Weights of a small transformer language model.
Training: a variant of Adam for these matrices, 8622 steps.
MLP neurons of a small language model. Each row is named by its layer, matrix (gate and up: input weights; down: output weights) and neuron, and shows model dimensions 0-159. Each number is 128 + 32 x the weight over its row's rms, rounded and kept within 0 to 255. Numbers have three digits each. A neuron's up and down rows have the sign that makes its largest values positive.
Before each neuron's rows, "fires on" lists the tokens most often at its 100 highest values on Wikipedia text that the model never trained on; "fires before" lists the tokens most often just after its 100 highest values on Wikipedia text that the model never trained on. A number after a token or word is its count.

fires on: "=" 97
fires before: "=" 99
L10.gate338:117118085146117127107143186102170173152131136087128156148119161106145137118088118088112130074151153073134128118147116203125152165088148112194147147091135100074134077170190095177130122079110127154139170142154100106182119146124105178126138120070121066101171162161135100144182110225105104119154090083109068146104111122151119102159115174150184105142118116116066150122101129151140063123155107144157144109200145136150114069195120142127124088101147157121170117165140089083068098153119092
L10.up338:116157130098093159106187098097150088103148198068141124131204173129132156148102152154103073090140077075125159130142152111101171167173156088131097116060147134066121160164125076173062117168121176142101184105087135142111096133182145108172123152110116158169089118168121093182142113154155142148153170132122082066099082135122060118139183059134151156128122124153111105090150107109112084141180126189094099139141108153105149097167146056135167111117113137145124084143126118132136161127094131
L10.down338:150189147087169174131147138149104144089125063117147125082069081085108133121117156091158132134116120191120110163154126147148118083160141134157171129065120128188195146162112096077156085139168078084143080101123160140137134167161117136128234102081149142150130127138119069201171125159134126105139105095130123103120083100186130192123158120142193185112162113167109155167102136160151108127117167154138120132114142092106127146112104161094184141141158137112101145147194132154112159109163206

fires on: "|" 57, " |" 39
fires before: "\n" 40, "  " 10, "\n\n" 6, " Conn" 5, " -" 4
L7.gate216:129134121149158110143097132125142114149144090097153116091137168169141138108099133149058196072155095074129138145113106186131089131102163122088165129087156158156130052048105117130115116124175098177082149093111124089049173162106164077176085166150115173155136153143145126167072126172172144106138129075090167140143109090122154143112125084165089106134134153084124156110098070070136099159149161106136164113147100161114042122082094137179124080127090121125135140113151122075186158106151136
L7.up216:201168117183164068144094091161088110123129057093188145102096188155101110140087177142179176101143102055084111112132092146126081133108094152191144166184131146155171055112098123104102125113165148163089177114137115106080130133124113192186129159121118109074142129166105186107160149149152083127123091074094146140111153123125096134117161100157133141110116112091116118196097145111124177147146174120166147110133115096093076093097140096113144150145093075094092154105108132118159122108085104
L7.down216:109085117123144141166146159088141111113056098179209089137131135177125115235149151078185144144093183147166153117138128158142168101091099118147136195122071138070130146149144139134116128135074131086096121183180093163143089098108129146100113104099154092070158141169134121139116149167087187094124155163140076112167149102147156168148165192114135180089094124137126082116128144126111139143166143107112101081098100153128107110129153102124128115135091083043140189154108163135153116150148176

fires on: " of" 82, "din" 6, "ree" 5
fires before: " the" 44, " his" 6, " which" 5, " its" 4
L2.gate190:055148114140148109135079167118170135150084048068141124121157178132141170095117136075160153159111118093108122104098113131159148113125127122089156179153101105202174165129155159084173119131124117088142126109131153090159138079160093152105172165169159122117113126119097114153068140124141084067138176200116096120158125114159088145142128143107141115094097125063148130123122212126164175165116130196107076153187108134099195086156128128152073137096156154129081112169121132107123104083181087
L2.up190:101166157062143086137131138169156109134155137074127083140121093148147149131137191117102091116139140137174128107106079114120129155133137124103181107106110093123145118052113135098160105121143092140104105149140099098089151042123094144176000123137124098130103078150152143126138128078112095113107138118125152215066096133118191129086128124117164151130106149159190139134126077152088094082144157176103214144153179100128103088094104123111130088152109108153069142117090118159142115185106136
L2.down190:130061140106104093111162140149179149103112138146195108129124082110064142086145174185162152145094134120106089100091154100109178109052187124142135110171087139144131143185155091149113090091131094100092151077183146121117151140145080106105130123154147129107123136134163148189163106105151133103136147091138162187086177108137149130094149159153061151112175086130138073142145149151166128140073158111105097155117167088178104094167144087112108092125080111109092076217076150142121089095099158

fires on: " |" 94, "|" 6
fires before: "\n" 26, "  " 14, " +" 5, " 4" 5, " 0" 5, "\n\n" 4
L10.gate382:132132054130096135149149145148133130090086177105123106118170181072107133094126203133117127174137089115161107077105136185156136100105115139096107137121102088118182106074135121085163103131170158169117102140150169133191095180150095109116131180099167171091160155139136132127119130148115123070209136063179104202159161111159078135116161170071138114125166149093115125119094111076207112167128088162152124150116128146107098127095164101128127103140083147113168160156100111097121116194159069
L10.up382:165161119164118144162137114165139120112079148098139128165167149105083127150080187141165118134114084135123095071097121177174155085103104149126115142119095087091148101099123082069170118092184174161116119126175126130170150168147116046124160129112164132111168118130126144074152123148105122124168134095107163180091162118155092193144150158102116071134157160094119151116080101089213127147126028180127106130129159125095123076099138150110131093163082132152193183151080140097107138182152129
L10.down382:162134154117123149255123149103150109133130149115153131143126141130141135255160152156135102109119093119144017100125142097136173123167165117117154091118165120103150122094148124135101108148136113141107141132119114140084110133129142115154109150098119132105136130109137133119135089119161137130121174085130136122106118101129139110089111109144113127158132144125135165116121156137158151162134118134095118138130132108151117109115124134114125146138069132141141151135155143145127119082111116

fires on: " of" 77, " among" 4
fires before: " the" 44, " his" 8, " which" 6
L9.gate173:138138116114123129045128146139156084086157095143119150090170149151137161089093131060089095174073094137170121116130157130109130122048136194086163109125112109102143091116148104088146119117116104096149114120100151094071145158150173165174089088155190118146110093106135151128129101084117152135143146100169065146157121093101151054136109176152107092089083086091164153091096123130087080094167175126126162128177166111128144075111114168116124098094161076167151110138180111188153109159196093
L9.up173:117141120080092117147121107091081081156135142099153146126151107118120145114132127163089150132118146115146122120168111125183118166127098078050195166093103116220134089135101063087152096124074166063060056102124131085094154099067088112137151159132110188113133150202141145135103113080153119099162093137106135138133127142128094120115148092140207097080151121132164132065149146125147110122121097142057151112115072123108186113124098142071137154122167154081116094129166081105091114154152145
L9.down173:111166146087112155140133151097132151185083116108108118135124090099181125080178177168123179158161178124115152109186132095135093108104120082121154145097167145126137085182129063104182146122158117115064074096122202112152134128071105116152139089155077083093105105111132118137115123131076201103115137216102163134111114147114141081165149160168121075102109124152114141110135139105144155183180086149058105068124065075123124109168130099136144142136128098119166073185163120136120120114100161

fires on: "-" 99
fires before: "-" 100
L7.gate204:117020126158195141109096122136126150145176116159102101121172128098123125054168125106102111139150108095126131087127110168114124107108169138148131130140099107090196134089063159124166163138113176144088091092155124088207073159166116105105078120176175110081091092128110128128127143199163147134149063145126081109091124112148177118115190089098115119135112158142135107118130127077127124207143085109218103130137132137121129129097144083162146093118146147078139131144137178155074169119098151
L7.up204:141106127123070076118164092121151163106118111174160124118108134147137111132118173132101181111163140103102149213144162090164123176114203155171111151159158142136155139181207183120154105128189149143088126098119062197109073149135161140125148150167138135128090098095143119194150107125154109130155126154122184133086097151122168122122146089107075102135153171116162155071099141094168154113103079104167092176126058133150165132205122107132129169115145094110148165148108200155119166136154158
L7.down204:150151198159139099185105190118190152112147067123109127124164162112085092170138101144127118146165131118145090143139147112140156122084102188125116114176167067119122155104129120094152142109157151135096115110097149157069123180116094073112161123146094144173107124075101111136123084101132101169111147149182133118009103131073099133053189102100113124152135162082139094047132172111149142159141112125169126174116115082150107093135114148113118111168058159125143143091124151115131175089184123

fires on: "-" 89
fires before: "-" 89
L7.gate428:095067084134109139118100152091151106129092153136138139101134080150148180087133102150171103112118122103227147125150161174141135170129192128145064180160122162155139123151168141085068167107165122144136125118181080069142111142152154116125161120131130108111065112079149135131115085131123089144149101098152099122177087157187109157165164100074134123118139119173091105120157207086119186191110167096106133084170107155047123176073138127160131147125159123122158157135120100108150146197145154
L7.up428:084132144145094130161141139157135139083088117177106117132114090148174083137187048148114151127136144116124108146062137103138111140137174126129130166153119113232093115123107198128138113086123114094132159135120065130129106070131136095132205157149144190084126089100126082143122067123186138125125114106140099145151098151092120152135158156164134089146131146101084137130119123109146159143124117165146080102162080116132166203104140122162174142127173134068203081035147193124119138177100145
L7.down428:106147140124126127160114143122136129135154110113114076108181173106137127167159169127112138139145077165127087118074137129119165108067115106163134078148170187115070184087135102135142079104195122104113146124071112138122107105128122151152157112109141144166117139143157216123156165131091163152104127161144171114148129079116136045107111150159164133134106191096132142130113023154187109058116122142119136182089107144137129125152104075113070100114131042173148102073112122161134110078129059

fires on: "–" 87
fires before: "1" 29, "0" 15, "3" 10, "2" 9, "4" 7
L9.gate246:088108073116162165090158124140117122127123180160085157137134187126147146090139115160119099078130133106103166115191134141070124155139132085080133162130133118135167041146097125151140144113128184089071129087167180128147139080144097166163121190127121153158108119183148142074114118136087122169191096127142106110140175121123117206113135184104125118058069107196081138139118124083138110098105135130135177123124112189141107080166143106103163061077131144100181178137075119100127103114097148
L9.up246:069098115132143060118154114175059192141195084127141142121122078159088160085140085118200104179171073072130134182134115148125125128027135096137174153145100127172140106123063126144169132163178149158142124105135122150144125110107144066159114173115004093114138142105102168079096105134127167109135156141129113111175130142128075146122154157178123140100126123111117148129147127170071091102131172168130191123134113150137098102147134099116120108102153122122146112154114086128121128093137077
L9.down246:099170154164126101083116209137141155141078157129127116112095195156108153087051175185171074147177129153088114162164178099115113092137091103170130179165158106101184106187172105107105097202116129197148125130147131129072126136149140118091160109113157096170190151195098127120144115131130151116109134057071122115127157172186081156144146096153096140096134113139129155129097145151137116130162155093100122152162086129088155128162145083111136148125064131158126174140104105140119145136113065

fires on: "=" 96
fires before: "=" 93
L3.gate345:102143141137159153146127112110125145153068123107070102182183196133153098150147092127127144088172131118099183099103154148155158172135143138108181184105154104187148124075152154096111143078139101138177074102151061129124182088093133096129074120158159173142140081094127122162111131135101057109124129102095126142164107116098098158059153156170144149156138171141100155069157157114140044165237122163119171133098139109088107138177125143133112111106146091143154137101137157151100146153185128
L3.up345:108143150140157096137131144108169149116137133123156126137133141201075156127129101092149161084100183136088124209099178117122162095156167142100115209078136077092144160181046158140153167120105128117074111106116118150152143158090207085154125180164145181203119113184076089155077158130138111136123180142126148116124098103077133096149122143100103156120151136093131127130183107169140130154133131150056155113086152158172116169084160175131141099112093169129110114079120156086140126167126175
L3.down345:164134150151148121117164192151068132135117107168156122106088114089157178116073125115154120191139132144111123156177141174093147169151121127100120077128143126107134163138099083182153115181126151142136138123088131113215081138145126121176161137109171116086160151149144150123148181184119156065149142135164122171182130182110169135156112116090095042087099087167115116202101206172147104149070168106174093139122138141150118129137076123101126134167149142088108105139100093083103057155102121

fires on: "-" 51, "|" 49
fires before: "-" 100
L9.gate303:110093088115107195134169126159172218167133090158097169148128163118131054083165129143149095152120088128136120144164138160075144111129165166125172138078096189158160125130112131132135163125113116161110150109129078151112148110099108147129089081126097141165097111142144118101102117219196148082140145160140113152104122144088169121082140058162141116141172142159129151131115131148152113180129130097159102147091158101112209055159143192055177097142139082156154174106148112101101180130107128
L9.up303:096121141077141138099110083118152114094197092136140044141147096174049108134104202107190148161178130047124164176135153135052130123110131169182090198170098133110087147142154091149149103108110161094094110161112109193108146127125152098124080136139098107110078116107167135134130146095145174097143151172143129173134096094089138100169141091159165130074111123088131095130155139110123128097144122117155144175083087143168103074172104118109107181113112143116145135045117178116132134125121150
L9.down303:143138177128186154052154112131107160122084088079163113128110150117126115088149134100183036149136123097116189109189114112178172100138113153131109161182087141106102088114176073146101148192125135136166132151086172098108170123129151115055127135082119098117157090096169155107121126083096080142152154125143201117119104129065097146144117125102146122113108121032128134130103145096142119110169131028172159140144180185118172135164131132146135139109108141131130129143124064118131143124161167

fires on: "–" 66, "_" 5, " +" 5, "(" 5, "," 4
fires before: "1" 21, "2" 11, "0" 11, "3" 10, "4" 9, "{" 8
L10.gate195:110135076143119094103105133091119140201147105110129138125160178115174098078076108167139141104185125111143181143110146132117119129104114132143089157142163127160146102121101157126169064183127104113081122127172141146147158103181095115158138141130163118123088117122085137130107060146107050149203116116151102143118103153111142103110153162082095086070112072069143107146122139129197141223107147119144172130152163211162094126137149125123152069067132139103177159182158155067129166156150153
L10.up195:084118111184078153159125092144064169113173173121173170135127125163177073147120158152170176088168141085122133121109123153138140066166073107126174142138188107154140117102158182100187120125154138156107189109119106132138133093161060125108116137069111157138130161140105129101107150135113144081114169084095151134202160073117126127113160179091111097140094110135117138140091131165156089127172150191100156176141143142110091149157115166081107134046144174126124178169085109117164071164151151
L10.down195:122115145201155169147142079133114106097098147123145131156159160101140176170107130087117110128197136122105116111163111079122139124155119101134077146150124095173139121131158150083114114094086205149079106146089162113123172112162155126135117142122168097073105128195104113114137083077075162170165101092088105116172111126108067102143125162119121043115114110129148197156071120144071055138143121142143175103089174155116086105131146098122130153078089164168116166087133118089098122141139225